config = dict(
    n_layer=11,
    d_model=384,
    n_head=4,
    n_kv_head=4,
    head_dim=96,
    d_mlp=1152,
    vocab_size=4096,
    activation='tanh_gelu',
    norm='layernorm',
    norm_place='pre',
    norm_eps=1e-06,
    positions='rope',
    rope_base=10000.0,
    rope_fraction=0.5,
    qk_norm=False,
    attn_scale=0.102,
    bias='none',
    tie_embeddings=False,
    parallel_block=True,
    init='uniform',
    init_std_qkv=0.0157,
    init_std_o=0.0,
    init_std_up=0.0157,
    init_std_down=0.0,
    optimizer='adamw',
    lr=0.00155,
    lr_mult_qkv=0.7,
    lr_mult_up=0.961,
    beta1=0.9,
    beta2=0.98,
    lr_head=0.0116,
    grad_clip=1.0,
    warmup_steps=452,
    schedule='wsd',
    decay_fraction=0.641,
    decay_shape='linear',
    final_lr_fraction=0.05,
    batch_tokens=131072,
    seq_len=1024,
    doc_mask=True,
    train_tokens=1081000000,
    steps=8248,
    dataset='wikipedia_en',
)
MLP neurons of a small language model. Each row is named by its layer, matrix (up: input weights) and neuron, and shows model dimensions 144-271. Each number is 128 + 32 x the weight over its row's rms, rounded and kept within 0 to 255.
Before each neuron's rows, "fires on" lists the tokens most often at its 100 highest values on Wikipedia text that the model never trained on. A number after a token or word is its count.

fires on: "é" 35, "ave" 13, "he" 11, "akes" 8, " prote" 7
L3.up888 [129 186 157 106 146 103 115 163 133 117 178  98 108  83 123 144 121 110 148 116 111 117  65 125 113 124  76  96 174 159  99 117  79  91 172  83 103 130 128  56 143  65 144 148 135 138 115  79 135 171  79 192 133 116  68 145  65 146 236  82 104 111 152 120 166 115 126 147 163 120 107  89 120 120 146 122  99 158 145 115 115  76 162 104 149 111  89  48 138 101 141 127 135 128 130 115 162 108 140 133 123 112  89  81  44 136  79 151 112 141 127 131 118  98 144 134 142 141 148 162 120  62 163 154 132 152  42  80]

fires on: " released" 23, " Ab" 14, "-A" 14, " Af" 7, " Ang" 7, " Az" 6
L3.up431 [111 166  91 142 167 122  84 121 160  97 129  77 122 136 179 150  93  90  86 162 154 110  55 114 126 123 108  79 132 130 110 108 202 135 104 177 161  87 137 137 124 123 195 128 103 159 164 101 141  93  66 157 128 163 105 170 110 162 133 102 123 125 122 102 124 146  98 148 104 155  98 119 119 148 153 164 118 148 111 161 151 131 159 188 127 241 114 129 142 207 103 137 150  59 105 121 164 114 125 163 118  64 189 108  60 106 132 125  95 139  64 134 121 102  77 150  98 105 113  94 110 127 156 158 105 132  89  87]

fires on: "ine" 16, " both" 15, " Women" 10, "alt" 7, " so" 7
L3.up404 [100 110  91 118 125  54  75 135 154  77 147  94 139 141 110  84 114 121 129 130 131 159 103 152 102 110 127  81 114 156 156 127 131 117 118 150 158 147 122  82 158 118 144 157 164  87 113 164 168 129 116 143 171 184 170 142 124 140 160 162  83 104 139 108 147 214  81 169 164 144  73 160  84 147 152 127 161 147 161  69 189  26 121 130 165  97 111 133 125  67 143 161 170 166  88 123  69 111 158 138 133 124 181 128 105 129 156  65 137  88 141 128 125  84 154 191 135 133  83 190 149 107 131 138  24 116 162  96]

fires on: "ant" 30, " fav" 12, "ought" 7, "ies" 7, "us" 6, " century" 6
L3.up523 [104 153 148 136 191 106 167 119 160 134 209 105  84 116  92  82  75 133 114 133 129 164 124 127 156 150 105 153 135 131   4 113 148 124 159 175 105 144 114 126 195 127  70  90 142  69 152 105  99 155 150 170  77  89 103 188 131 184  98 140 172 118 129  65 163 144 152 160 178  92 147  82 150 106 125 134 129 148 104 163  85 197 105 130 169 153  86 122 100 168 119 130 115 109 128  65  81 120  82 155  86 107  64 188 129 145 166  53 134 181  60 155 145 162 141 103 113  94 127  77 103 146 133 104 165 130  96 157]

fires on: " m" 29, " an" 17, " in" 10, " d" 7, ":" 7
L5.up1044 [126 123 133 144 171  90 101 132 121 156  86 129 126 167 136  92 178  90  94 155 148 146 110 170  97 155  88 170  96 127 101 139 151 141 147 125 102 102 171 128 119  35 110 145 112  97 135  88 157 153 142 136 157 145 115  76 108 168 129 115  71 130 169 124 184 133 168 174 209 154 135 131 121  91 127 175 129 149 107 135 123 137 148 115  55 114 109 132 134 145 106 122 148 121  74 164 154 210 119 177  98 125 155  66  53 116 166 136 120 192 113 154 135  60 120 139 140  89 117 141  76 135 101 107 120 179  86 115]

fires on: "," 27, ":" 26, "8" 14, ")" 9, "9" 6
L2.up883 [140 144  54 136 123 132  88  92 142 148 103 121 108  98 193 124 156 151 142 127 122 101 146  85  94 133 114  99 108 153 151 104 184 169 135 112 130 194  84 148 166 134 110  30 186 131 114 137  94  93 110 121 126 132 171 146 145 126 117 185 103 148 145  92  82  82 164 111 116  99 137 116 148  92 117 111 128 119 135 133  92 134 186 151 115 150 147 112 100 132 110 142  45  95 104  69 135 106 111 148  84  91 117 118 147 167 112  75 129 191 148 100 118  26 175 129 151  81 128  84 111 159 117 135 122 132 130 110]

fires on: " H" 35, " Be" 11, " B" 11, " c" 9, " W" 7, " Re" 7
L8.up862 [128 147 135 122 116 140 125 126 158  77  67  89 119 167 177 101 132 156 124 202 117 146 175 126  93 122 158 118 118 162 189 171 105 178 121  86 106  96 181 103 118 103 180 115 108 107  86 136 108 152  93 118 188 147 113  87 105 138 102 148 170 102 133 123  89 151 163 172 187 117 208  99 162 139 138 156 129 155 143  94 102  73 101 100 145 137 130 156  72 106 180  88 134 142  91 160 213 173 107 112 129 128 167 122 117  84 125 111 154 144 152 108 120 136 117 175 104 110 149 131 182 101 199 132 182 127 162  25]

fires on: " act" 15, " sim" 12, "ren" 11, "ase" 8, "ther" 7
L2.up24 [126 102  78 108 113 140 151  49 112 176 111 123 157  27 111 135  85 180 128 119 128 152  93 164 123 155 175 117 140 128 121 194 122 142 188 130 180 115  88 153 112 137 111 134 207 102 147  82 149 144  97  62  86 194 105 172 104 113 113 176 164 154 147 148 145 167 107 126 140 143 157 150 132 135 161 160 128 141 126 158 196 106 130 152 126 107 174 195 113  90 162 156 148 138 109 158 157  79 114 145 153  75 135 158 130 131  99 135 126  81 170 147 168 153 195 174  91 119 172 149 147 163 130 169  94  69 148 119]

fires on: "d" 16, "g" 13, "ed" 7, "end" 6, "sk" 5, "st" 5
L8.up152 [147 149 111 188 119 141  97  84 137 147 169 132 164 138 120  83 109 107  60 193 131  83 138 111 125 183 112 126  90 180 138 128 130 137 115  64 137 122 151 152 131  76 151 126 115 135  93 119 119 145 150  82 123 138 162 158 109 121 130  51 121 126 167 123 130 123 138 123 107 145 144 107 165 163 151 176 134 165 183 190  96 131 171 169 122 165 193  65 128 139 106  97 103  72 159 158 129 142 128 128 111 138 136 105 132  99 122 143 116 153  75  79 154 111 134 167 155 159  87 121 153 136 104 130 115  89 168  77]

fires on: "ud" 18, "ed" 16, "av" 10, "g" 9, "ess" 6, "erg" 5
L8.up1063 [ 86 103 137 199  79 163 113 115 177 115 191 113  88 110  85  74  95 113  92 116 161  95 143  74 132 193 133 138 163 165 199 121 118  90 129  99 130 147  85 129 123 114 189  84 132 114  97 109  57 151 123 123 121 180 137 142 155 131 151 118  88  50 200 145 117 167 134 189 128  79 105  96 127 177 153 104 105 124 137 125  93  84 122 131 137 151 162 100 109 116  65 109 160 185 127 143 113 160 138  98 123 113 124 177 122 118 126 182 187 204 104  86 110  98 129 172 118 119 134  83 173 153 100 152 127 148 104 101]

fires on: "ote" 30, "pe" 22, " single" 9, "one" 8, " called" 7, "stitute" 6
L2.up340 [ 49 101 167  85 171 100 127 145 148 137 101 159  85 139 169 115 144 110 118 126 131 118 108 136 143 106 100 147 101 135 165 137 115 120 140 130 120 129 143 107 193 174 128 133 104 113 106 134 119 153 163 125 124  70 190 149 127 142 136 165  41 147 120 121 116 115 147  95 183 118  74 106  89 118 162 145  74 110  69 119  85 143  49  87 107 139 113 131  83  87 126  95 140 114 137 168 101 160 143 129  95  68 102 128  93 101  81  77 200  45 124  67 114 152  90 135 149  90 141  99 104  47 133 125  97 132 176 120]

fires on: "1" 20, "0" 17, "9" 16, " " 15, "–" 10
L8.up656 [105 110 134  80 174 154 103 109  94  95  81 150  64 134  64 166 177 131  91 171 108  85 168 139  82 220 111 134 144 131 123 141 127 154 122 110  95 103 166  87  88 119 139 170  91 150  89  98  51  93 138  94  77 139  47  89 145  81 161 135 182  65  90  94 174 154 126 166 124 104 148 110 119  91 138 122 120 160 197 163  66 195 138 143 146 145 160  87 111 113 144  56 121 193 138 122 118  71 114 113 103  84 123  96 139  79 159 148 208  96 132 142 125 128 190  85 118 157 131 123 139 143 110 175 112 130 130  87]

fires on: "orth" 12, "ork" 10, "ther" 10, "own" 9, "ank" 8, "iction" 7
L3.up550 [165 255 185 119 170 163 176 128 147 147 199 154 130 163 113 103  90 148 126 146 163 124 139  97 130 156 162 167 190 131 111 181 179 130 151 144 144 145 132 121 212  69 122 194 157 103 132 115 109 127 113 158 106 140  80 124 123 139  99 125 162 118 161  99 139 106 160 135 204 101 132 157 112 155 154 126 132 178  91 140 137 162 120 186 188 148 101 123 195 210 116  95  68 147 152 104 106 126 143  93 116  99 131 139 122  77 139 114 127 138  88 126 143 171 111  68 139 158 135 124 146 133 161 166 170 128 148  80]

fires on: " /" 59, " conc" 10, " key" 8, " finished" 6, " independent" 5, " light" 4
L2.up374 [136 157 147 142 110 133 148 150 194 104 113 137 175 106 138 151 132  76 133 129 130 130 214 155 139 119 126  75  98 115 127 138 109 176 101 141 138 139 139 140 104 147 145 149 126 143  96 134 101 131 176 162 154 175 164 187  80  86  94  78 124 113 114 133 124 109 138 136 131 165 136 129 174 133 142 177 111  67 161 156 135 160 103 101 118 146 132 102  71  73 186 140 115 117 145 124 181 137 141  63 152 125 109 125 135 171  82 109 189  89 152 156 120 129 151 153 141 124 186 130  83 102 120 130  60 117 101 105]

fires on: "1" 41, "azine" 8, "aper" 7, " great" 6, " changes" 6, "me" 6
L2.up922 [149 161 132 175 128 130 164 121  93 126 149 102 111 153 188  92 133 100 143  84 126 112  96 131  91 109 135 102 147 142 170 112 148 109 121 135 149 132 100 167 127 125 165 135 167  82 159 162 150  80 174 178 124 128 153 143 164 151 147 159  95 151 110  78 148 124  95 177 169 125 113 110 129 153 140 128 167 112 154  57 130 160 105 133 214 147 129 162 144 137 129 172 162 218 129 128 123  83  69 117  66 123  81 174 120  83 161 120 186 163 135 149 169 211 139 115 133 105 130 106 172 182 130 134  83 164 194 122]

fires on: "arg" 21, "ić" 15, "ck" 13, " Gall" 7, "olit" 6, " ra" 6
L3.up293 [139 120  81 128 155 112 174 107  63  73 125 116  91 118 147  97 162 123 102  92 128  95 181 148 110 128 113 108 130 132 155 119  99 163 180 124 126 107 162 142 120 146 159  70 164  79 160  89 126 103  76 113 139 133 179 127 101  81  17  67 164 103  96 149 137 167 100 122 188  62 154 128  70 139 111 126 162 140  99 154 160 125  82 157 114  84 171 138 150 104 173  86 132 139 142 140 118 137 153  85 111  95 148 158 111  55  81 177 102 156  37 137 128  94 127  75 109 144 131  97  82 126 102 107 169  85 212  89]

fires on: "ring" 10, " do" 9, "IN" 9, "lex" 8, "ft" 8, " water" 7
L3.up1139 [120  98 109 153 119 122  82 153 124  99 147 112 119  85  98 145 144 153 117 135 122 167 176 148 128 147 128  94 112 180 134 114 135 156 156 112 186  74  83 144  98 111 168 117  77 142 110 138 158 127 119 143 151 117 144 182 101  96  95 109 167 178 144  74 127 166 187 184  97 129 108 132 132 132  79 166 150 149 203 129 108 215 147 107 191 146 137 117 135 149 184 117 161  84 129 161 141 180 114 104 149 128 136 152 118 149  90 176  84 177 122 161  85 163 144 138 175  96 132  58 137 158 139 157 116 156 176 154]

fires on: " and" 30, "," 14, "in" 10, "u" 7, " H" 4, " fl" 4
L8.up969 [139 117  89 140 135 178 134 113 147 102 136  75 121  69 136 130 142  67  55 180 123 127 122 145 123 180 211 157 135 125 116 127  82 127 126 158 173 142  94 130  79 138 140  95 107 131 128 121 156 107 114  67 139 108 139 144 122 133 173 161 127  86 140  86 121 112 124 140 143 131 136 104 158 114 129 125  91 138 148 181  56  96 133 149 174 116 162 102 111 152 145 124 126 127 199 172 102 123 107  90 180  64 141 137 129 146 120 118 104 108  43 140  57 111  80 125 111 152 156 130 136 102 132 139  66  78 199 126]

fires on: "ke" 20, " so" 18, "af" 16, " ra" 7, "rick" 5, "arg" 5
L3.up1004 [150  68 106  76 124  79 143 128  57  53 140  58 109 147 166 142 134 127 134 127 151  87 151 100 116 111 110  91  97 194 111 102  98 124 124 173 104 171  89  89 117 178 158 104 127  68 123 100 126 153 110 120 182 113 211 173 147 122  93 125  97  97 128 140 117 118  91 151 191  83 111 160 122  93 147 146 135 121  94 117 124 120 172 118 125 106 130 126  87 164 168 151 125  46 129 118  88  99 140 122 175  45 135 156  55  72 152  79 155 192  93 136  95 138 141 128 135 132 138 103 169 110 126  37  94 100 135 126]

fires on: "pl" 20, " program" 19, "и" 10, "ike" 9, " host" 8, " Bre" 8
L2.up513 [148 157 106 162  92 125 153  58  89 105 125  98 150  80 108 133 102 196 123 117 157 125 128 125 134 124 183 169 201 140  75 128 154 169 174 113 129  95 141 120 120 124 159 148 162 163  67 145 170 128  72 138 156 165  51 151 112  98 137 128 160 165 120  92 183 107 143 157  92 179 155 165 170 109 158 175 128 116 159 145 206 145 197 125  80 156 148 108 155 147 127 160 148 137 149 162 145 117 151 153 183 100 142 137 167 166 109 177 143 149 157 125 119 176 145 153 103 156 139 157  94 151  99 140 112  86 125 150]

fires on: "se" 45, " such" 38, "ument" 4, "urs" 4
L2.up639 [151  95 177 158 120 103 133 127  84 139 131 102 102 148 132  92 141  88 114 177 151 128 154 121 136 118 128 166 179 147 156 170 154 116 192  85  90  92  88 156 170  76 172 126 164  94 101 163 158 127 132 122  81 126 124 163 115 153 136 168 101 152  93 134 119 145 115 141  96  70 171 124 111 133 124 153 125 158 106  24 118 154 123 136 229 163 138 172 157 167  72 118 194 110 120 104 146  82 118 179 147  53 132 157 100  28 148  94 121  98  71  66 160 153  95 109 168 113 114  96 126 137  97 159 133 105 175 117]

fires on: " C" 33, " N" 14, " M" 10, "1" 8, "–" 8, "f" 4
L8.up726 [138  86 148 114 108 162  98  49 133  84  97 151 101 107 111 126 140 155  83 155 153 138  93 150 131  98 172  85 121 119 142 117 124 108 203 110 137  66 164 118 128 120 122  99 135  85 110 131  81  93 138  98 179 146  75  81 166  85 139 103 124 152 172 141 195 167 128 148 119 100 158 188  90 113  84 176  92  89 132 158 171 175 127 167 146 149 140 130 132 151 129  81 124 118 153 141 165 128 119 116 129  83 105  98 126 176 116 132 143 116  80 121 120 106 165 132 157 129 101  87 195 102  78 121 123 106 149  49]

fires on: " %" 18, " prom" 17, " million" 10, " attempt" 8, "{" 7
L2.up1082 [124 106 152 151 108 136 102 126  97 192 174 118 114 123 132 104 164 121 133  92 117 156 128 124 129 147  86 129  82 107  85 124 143 113 128 142 155 136 139 128 114 128  42 167 140 118 105  74 152 148  89 116 102  82 165 106 129  89 113  73 119 148 101 123  92 125 119 107 130 165 163  78  93 127 111  99 116 122  78  80 104 165  75 147 167 118 141 132  64 148 184 109 145 137 143 171 122 145 184 186 145 128  85 102 120  76 120 136 107 145  59 119 159  58 107 132 127 118 147 163 139 126 133 129 208  61 136 165]

fires on: " vol" 17, "umber" 11, "IN" 10, " —" 10, " Apps" 10, " Fin" 8
L2.up484 [125  80  91 199 118 122 119 203 126  78 184 105 107 125 100 156 133 113 119 133 123 124 140  72 107 138  63  67 108 160 157 147  99 128  66  55 162 112  88 140 135 109 170 124 112 136 153  94 174 104 148 136 159 112 154 152 123 135 138 133  69 127 124 136 134 124 179 129 131 129 108 103 154 147 122 135 139 127 103 157 117 187  26 136 172 170 108 186  90 187 139 121 159 111 113 109 190 167 140  63 138  89  41 133  76 109  92 119 160 118 117 104 127 153 128 100 127 119  73  69 143 122 156 115 107 111 148 148]

fires on: "ue" 32, "ms" 11, "ared" 8, " million" 5
L2.up959 [140 109 157 156 120 103  99 116 179 128 162 161  46  95  80 107 114 200  87  90 137  91 141 185 139 137 160  91 159 147 143 106 146 125  86  83 118 143 132 134  74 157 139 125 118  96 100 153 127  95 179 153 142 138 138 146 152 145  96 132 157 150 107 146 159 164 104 182 108 148 117 125 120 173  81 133 116 118 164 168 126 146  68 123 206 189 145 173 105 142 103 165 193  96 137  76 140  97 163 135 125 110 105 107  81 112  65 166 102 152 117 144 114 103 138 139 134  73 159 148 115 113 128 123 154 118 143 181]

fires on: " which" 30, "io" 10, "c" 7, " by" 6, " football" 5, "co" 5
L5.up505 [ 93  95 129 169 123 141 177 107 106 160 118 126  88  77 134 175 110 140 179 132 147 101  85 118 100 172  70 164 109 117 133 114 171 152 117 176 176  60 150 135 159 115 158 136 197  98  91 179 183  94 153 148 125 143 127 101 104 210 116 120 110 207 224  94 176 198 120 113  96 133 139 114 164 123 149 154 145 146 149 146 176 134  77 139 146 177  61 149 179 144 170 158 160 144 190 170 161 134  57 153 113 115  99 164 127 158 121  86 128 124 143 137  93 115 207 130  73 115 107 136 186 152 193  78 150 109 137 117]

fires on: "am" 24, "n" 10, "u" 9, "ar" 8, "ak" 6, "r" 5
L8.up125 [ 92 182  77  99 111 150 152 151 176 134 130 141 156  67 141 134 111 116 100 151 132 123 185 148  65 178 118 109 120 122 134 121  46 150 156 143 103  74 151 114 131 128 106 140 129 165 124  94 101 129  78 194 145 158 123 163 142 114 137 155  73  95 175 166 122 126 176 104 182 131 124 178 139 131 133 106  83 125 120 113  82 100 117 137 122 141 141 106 105 102 112  91  54  57 153 142 133  70  93 155 137 152 112 134  77 166  96  73 121 126 157  93  39 135 180 108 176 180 186 110 165 107 127 131 164 123 141 178]

fires on: "enc" 17, " also" 12, " tre" 11, " coach" 9, " so" 8
L3.up698 [ 60 158 123  95 104 158 136  90 121 117 142 140 115 137 123 120 141 130  90 110 156 133 168 136 133 119 124  91 146 151 121  85  95 139 138 141 142 115 102 142 145 156  98 125 116 119 134 134  92 128 161 130  97 186 170 168 116  59 121 134 139 189  99 151  95 191  96 116 116 105  88  89 113 135  90 129 133 172 144 126  54 130 137 136 129 180 128 166 171 169 134  84 171 161 105 165 124 123 168 118 106 137 184 123  83 119 171 149  76 135 111 126  86 176  72 169 191  84 111 117 161 148 133  92 103 100 182 167]

fires on: " do" 21, " ear" 12, "O" 12, " water" 9, " star" 8, "aper" 6
L3.up863 [113 190 107 147 142 118  64 155 124 106 191 115 120 141 104  81  75  88 130 112 113 141 176 127 118 121  97 113 158 137  82  74 150  73 103  89 138 122 101 182 126 134 155 121  68 188 137 157 109 182 176 125 126 124  84 110 138 107  49 142 179 157 167  80 146 139 165 160 129 141 114 144  81 208 108 137 156 155 199 104 165 140 158 139 113  98 101 156 206 134 119 117 126 174 134 106 165 206  81 115  98 127  87 141 159 209 165 153 113 141 110 178 142 202 144 112 158 145 110 139 119 137 162 100 172 140 141 153]

fires on: "ing" 18, " m" 18, " in" 7, " G" 6, "m" 5
L8.up96 [156 111 143 110 129  95 115 146 176 159  72 115 131 137 157  51 182 116 100 187 138 148 179  99 127 140  92 149 163 160 182 135 173 139 120  92 133 136 169  71 148   0 132 124 123 132 142  97  66 126 167 140 130 190 192 125  81 119 143 133 132 119 164 133 174 118 138  89 169 134 177 101 177 133 152 109 131  97 138 106 123 111 124 107 130 143 113 134 127 105  88 154 129  89  94 166 101 137 119 105 142  73 152 131 112 170 108 151 106 137  97 139 156 106 175 135 167 162  76 115 198 144 145 140  99 127 190 110]

fires on: "ie" 16, "ap" 13, "," 10, " and" 9, "p" 7, "ep" 5
L8.up107 [126 140 167  84 104 145 123 115 174 117  98  99  80 100  92 191  91 100 135 181 176  98 116  85 137 100 135 125  79 199 144  95 149 100 163 159  80 179  98 161 132 108  93  95 131  85  78 149  72 153 187 123 175 138 182 118  49 206 126 200 151 125 172 157 115 106 157 155 137 161 181 111 137 156 116  93 107 121 144 127 148 165  93 166 134  99 138 205 145 156  90 114 102 119 131 171 139 126 108 100  90 183 129  94  92 109  70 150 163 111 161 214  88  90 111 115 101 123 127 113 202 133 117 133  98 157 168  66]

fires on: "ber" 27, "ili" 15, " last" 15, " CD" 13, "ook" 9, " date" 6
L3.up643 [168 129 115 135 131 168 177  85 103 104 152 101  78 175  90 152  70 105 125 104 121  47 130 127 129 102 110 140 161 138 116  98 200 110 148 101 127 139 168 147  97 132  89 184 146  81 143 118  97 130 136 156 122  83 108 145 137 104  53 129 116  73 161 168 142  70 110  83  96 114 115  93 126 124 157 118  92  98 135 100 120 127 158 131 131  95  79  86 135 123 101 169  96 136 110  68  99  65 140  96 147  47 113 112 141 127 158  73 101  90 134 111 135 160 105 105 113 147 103 156 120  82 157 161 172  76 226 109]

fires on: "." 62, "8" 13, "ission" 4, "9" 4
L3.up768 [122 113 101 107 104 106  48 111 175 130 127 125 110  88 146  87 149  54 122  95 115 116 116  78 125 142  88  75 101 183 136 123 176 160 129 137 122 173  82 140  92 102  66  98 170  95 132 147 150 106 169  91 138 144 100  96 145  56 117 129 125 145 109  92  80 110 111 136 166 109 192  99  97 129 145 155 174 116 161 128 108 188 142 139 117 149 152 148 125 127  73  93 118 108 160 201 112 198  66 115 126  90  90 145 123  82 216 104 109 175 126  84 145 169 139 165 144 168 112 136  86 174 131 159 107 106 142  85]

fires on: " than" 23, "over" 11, " review" 8, " hold" 8, " written" 7
L3.up1068 [170 142 146 103 153 137 167  61 120 101 125 149 105 104 131 134  90 129 143  65 115  81  91 169 135 118 131 181 177 121  67 154 193 148 113 112  71 114  93 152 125 134 110 156 147  91 137  84 138 174 119 139 139 139 115  75  85 151 113 161 172 154 135  75 126 120 119 183  97 172 140  57  79 162 159 119 120 110  82 146 146 203 122 112 172 104 129 191 144 151 157 165 175 140 170 107 105 106 110 148 186 139  58 158 142 128 100 137 169 118  97  98 118 178  93  75 105 110 139 144  97 156 128 147 116  85 148 128]

fires on: " and" 30, "a" 16, "och" 4
L8.up509 [123 162 167 132 142 126  82 113 145  91  75  85 101 158 123 115 132 113  96 136 156 144 101 148 161 131 156 129  93 125 146 116 205 127 131 120 136 135 126 142 109 107  88  89  64 125 154 133 110  90 169 116 132  91 190 138  65 175 131 134 107 106 184 165  41 117 152 155 108 128 147 133  86 121 136 116 106  58 146 156 113 149 124 199 118 122  50 138  98 123  85 130 117 149 132  97  97  97 135  86 130 129  93 116  98 117 163  99  91 116  94 159  92 110 117 104 175 134 143 151 114  94 140 152 139 137 149 101]

fires on: " |\n" 25, "l" 24, "s" 8, "es" 5, "w" 5, " Ref" 5
L5.up1124 [ 29 103 158 109  89  97 195  77 153 137 179 133 187  56 164 113 169  80 129 181 150  91 105  92 147 147 187 153 115 160 142  85 105 129 129 196 142  82 113 163  97  98 115 108 121 123 133 143 169 112 155 102 143 180  79 126 150 110 133 125 129  84 150 113 127 155  85 177 155  90 157 116  88 167 188 129 139 172 136  93 156 145 124 103 222 152 172 107  86 118  90 182 150  96 155 136 167 150 111 150 172 122 182 111 158  60 152 118 108 135  69  51  98 144 126 121 125 127  98  70 151  84 131 149 119  51 155 134]

fires on: "ood" 28, "ony" 28, "ateg" 8, " Authority" 7, " additional" 6
L2.up1123 [128 130 143 132 121 124 112 102 132 108 159 164  61  89 147 145  37 142 104 102 150 100 128  81 130 104 121 137 108 111 145 134 139  77 102  89 145 140 132 114 109 102 168 175 160  78 110 128 160  83  84 149 117 114 117 141  78 195 131 153 105  87 110 111 165 127 137 149  83 103 124 138 162  78 124  92 131 103 135  78 139  78 153 107 116  86 147 102 132  39 146 112 156 128 121  20  69 122 126  76  85 115 105 128 107 140 124 141 121 127 131  72 126 153 112 134 130 111  98 145 159 138 119 129  50 102  93 126]

fires on: " San" 25, "^{" 9, " app" 8, " Succeeded" 7, " model" 6
L2.up408 [130 130  65  61 192 100 130 156 113  96  46  94 112  91 105 101  80  92 134  45 136 147 109 155 109 132 182 127 133 174 143 159 150 153  84 147 110  89 129 121 129 165 110 129 102 112 149 120  65 126 191 113 121 134 123 130 119 131 164 134 113 115  75 169  70 133  69  94 145  52 126 105  90  94 167 106 150 140  85 103 122 136 122  90 163 129 139 101  82 148 161 135 103 116 145 220 103  93 113 118 121 118 159 153 182  98 128 100 127 112 152  85 154 191  77 121 151 147 165  48 141  99 119 144 117 171 150  83]

fires on: " N" 18, " M" 13, " United" 13, "av" 5, "I" 5
L8.up160 [136 135  97 128 114 128 126 112 157  96 103 138 112 137 160 143 164  96  80 132 125  97  88 101 110 146 128  93 132 144 180 117 142 140 172  90 171 108 201  49 152 142  89 110 128  55 144 118 117 157 116  99  60 116 107 156 120 117 148  78 138  79 141 128 137 201 122 157 166 114 129 134  73 196 127  63 127  92 138 154  98 142 145 153 161  99 114 114 125 170  85  96 155 144 145 153 150 194 129 152 130  99  92 186  79 146  92 137 104 105  87 136 123 135 137 158 152 183 114  45 164 153  93 103  96  96 130 117]

fires on: " for" 29, " and" 17, " in" 16, " " 5, "ia" 4
L8.up942 [151 130 228 115 118 108 118 120 124 128 140  86 124 124 100 155 202  51  45 135 181 139 124 176 141 195 113 133 158 123 143 118 152 101 181 104 169 120 175 100 165  96 145 129 113 109 112 139 102 100 134  94 165 102 168  95 117  87 158 134  61 164 150 157  93 175 145 129 141 114  97 123  67 156  93 116  91  94 117 152 101 160  94 181 179 156  87 138 133 113  78  90 124 147 113 146 166  85 146 102 112  74 144 156 105 111 133 115 132 118 138 137 102 151 117  78 132 140 122 141 172 151 147 148 105  66  64 147]

fires on: "ern" 15, " previously" 10, " now" 9, "ality" 8, "ction" 8, "ity" 7
L3.up783 [125 110 164 151 159  64 148 126 151  99 151  96 137 156  88 110 119 171 128  58 110  90 123 110 142 144  95  95 107  84  91 156  81 134 140 165 153 136 159 120  81  76 111  94 111  95 130 107 131 140  83 115 118  89 138 144  58 168 142 113 110  87 115 122 132 132 103 113 192 151  58 102 147 144 139  46  62 105 105 136 121  75 117 146 184  86  51 103 100 155  87  98  52  88 169 112  90  72 157 113 133 153 132 117  87 128  76 121 113 147 112 133  98  77 153 130  65 120 142 145 119 107 151  77 126  95 148 153]

fires on: " made" 23, "9" 19, "." 13, " Victor" 4, " It" 4, "8" 4
L3.up973 [115 143 119 158 101  97 129 147 163 166 121 130 118  76 154 136 138 132 123 116 150  71 160  79  93 167  37 121 127  95 139  83 145 138 130 115 164 159  72  68 165 146  67 118 166  56 180 163 108 101 138 132 105 123 124  88 143 143 116 110 120 157 124 134 104 123 157  96 146 166 119 147 110  89 139  57 170  99 124  96  74 136 136 178 113  97 107 125 187 129 117 134 144  83 187 110 123 148 151 160 104  76 181  88 109 173 129  66 174 148 136 100 105 117 136 178 178 111 148 149 125 157 136 140 104 121 205  25]

fires on: "cl" 19, "he" 12, " prote" 10, "hel" 10, "cel" 7, "aur" 6
L3.up856 [117 162 158 108 107 116 114 107  92 131 191 133 151 112 110 175  69 186 136  40 168  35  73 122 153 143 129 105 184 191  93 129  58  86 129  93 112 101 158 107  89 122 112 124 171 143 151 123 131 139 122 142 149  87  55 152 108 102 122 136 110 123 150 122 164  68 144  95 159 136  93 123 128 111 146 178 148 121  78 102  96 137 181 136  95  91  72 115 178 169 107 112 112  91 102 110 103 132 133 134 146 108 144 136 136 159 122 180 158 159 157  90 132 145 171  78 124 118 152  89 118  89 158 156 144  81  51  98]

fires on: "so" 21, " po" 14, "iz" 12, " Some" 8, " i" 8, "ollowing" 7
L3.up681 [143 197 105 135 155 158  92  98 160 107 151  90 106 153 111 129 185 111 113 158 156 134 126 120 137 167 121 101 157 130  93 153 111 138 152  99  92  81 193 139  83 103 143 190 129 130 117 137 192 104 113 129 118 117 105 164 117 101  88 163  89 129 139 130 171 147 122 136 180 105  96 149 161 139 144 123 113 177 148 158 190 130 143 166 176 118 153  77 114  99 189 142 160 124  55 147 113 121 130 120 142 121 119 189 132  82 149 186 151 126 200 152 138  95 144 133 160 143 150 148 153 173 122 191  52 177 116 141]

fires on: " Ar" 31, "view" 14, " desc" 7, " country" 7, "ius" 5, "History" 5
L3.up995 [143 122 214 158 127 130 190 169 163 113 170 147 148 131  96 123 142 118 138  67 118 143 146 130 137 117 147  87 161 164 145 135  94 133 127  86 153 148  98 150 179 113  98 134 127  95 167  73 152 142 131 188 128 149 192 119 134 136 194 162 159 169  71 131 125 129  90 106  66 142 105 121 162 137 114 141 129 118 136 110  85 139 185 116 143 132 130 142 124 219 104 131 184 125 166 136 141 123 168 126 174 195 177 143  91 175 162 155 172 205  61  84 103 157 128 128 128 106 117 121 172 152 188 144 142 149 107 135]

fires on: "s" 44, "1" 18, " is" 7, "es" 6, "d" 4
L8.up590 [127  82 167 144 163  90 144 102 210 138 142 130  94  80 121 126  84 150  93  97 189 118 144 127  58 151 107  62 119 150  41 101 130 134 205 112 103  87 132 132  67  92 141 191  93 111 124  56  74 141 110 142 111 122  68 180 143  83 137 127 138 106 123 124  93  74 116 102 129 151 154 149 171  91 144 134 177 189 168  88  94 163 160  98 104 118 125 120 158 179 113 186 149 119 139 196  82 105 184 158 160 123 102 133  72 134 153  92 102 150 139 142 138  63  91  79 108 165 128 154 125 106 136 108 110 117 108 114]

fires on: "n" 16, "a" 9, "f" 8, "an" 8, "ine" 5, "r" 5
L8.up647 [130 150 105 118  93 115 166 105 160 118 121 139  84 129 120 104 134  80 131 122 150  64 182 144 109 152  99 150  79 152 139 132 112 146 113 115 130 105 133 179 128 124 109 137  88 140 109 138 101 159 143 150 130 131 179 137  48 127 135 107 134 206 150 139 129 132 180 146 198 102 133  96  80 174 134  82 119 132 125 135  97 134 108 180 162 170 173  24  44 120 115 103  89  99 110  91 119 118 118 138 123 111 150 101 166 170 119 114 119 128 124  92  98 134 101 107 125 129 144 148 187 166 110  98 130 140 118 139]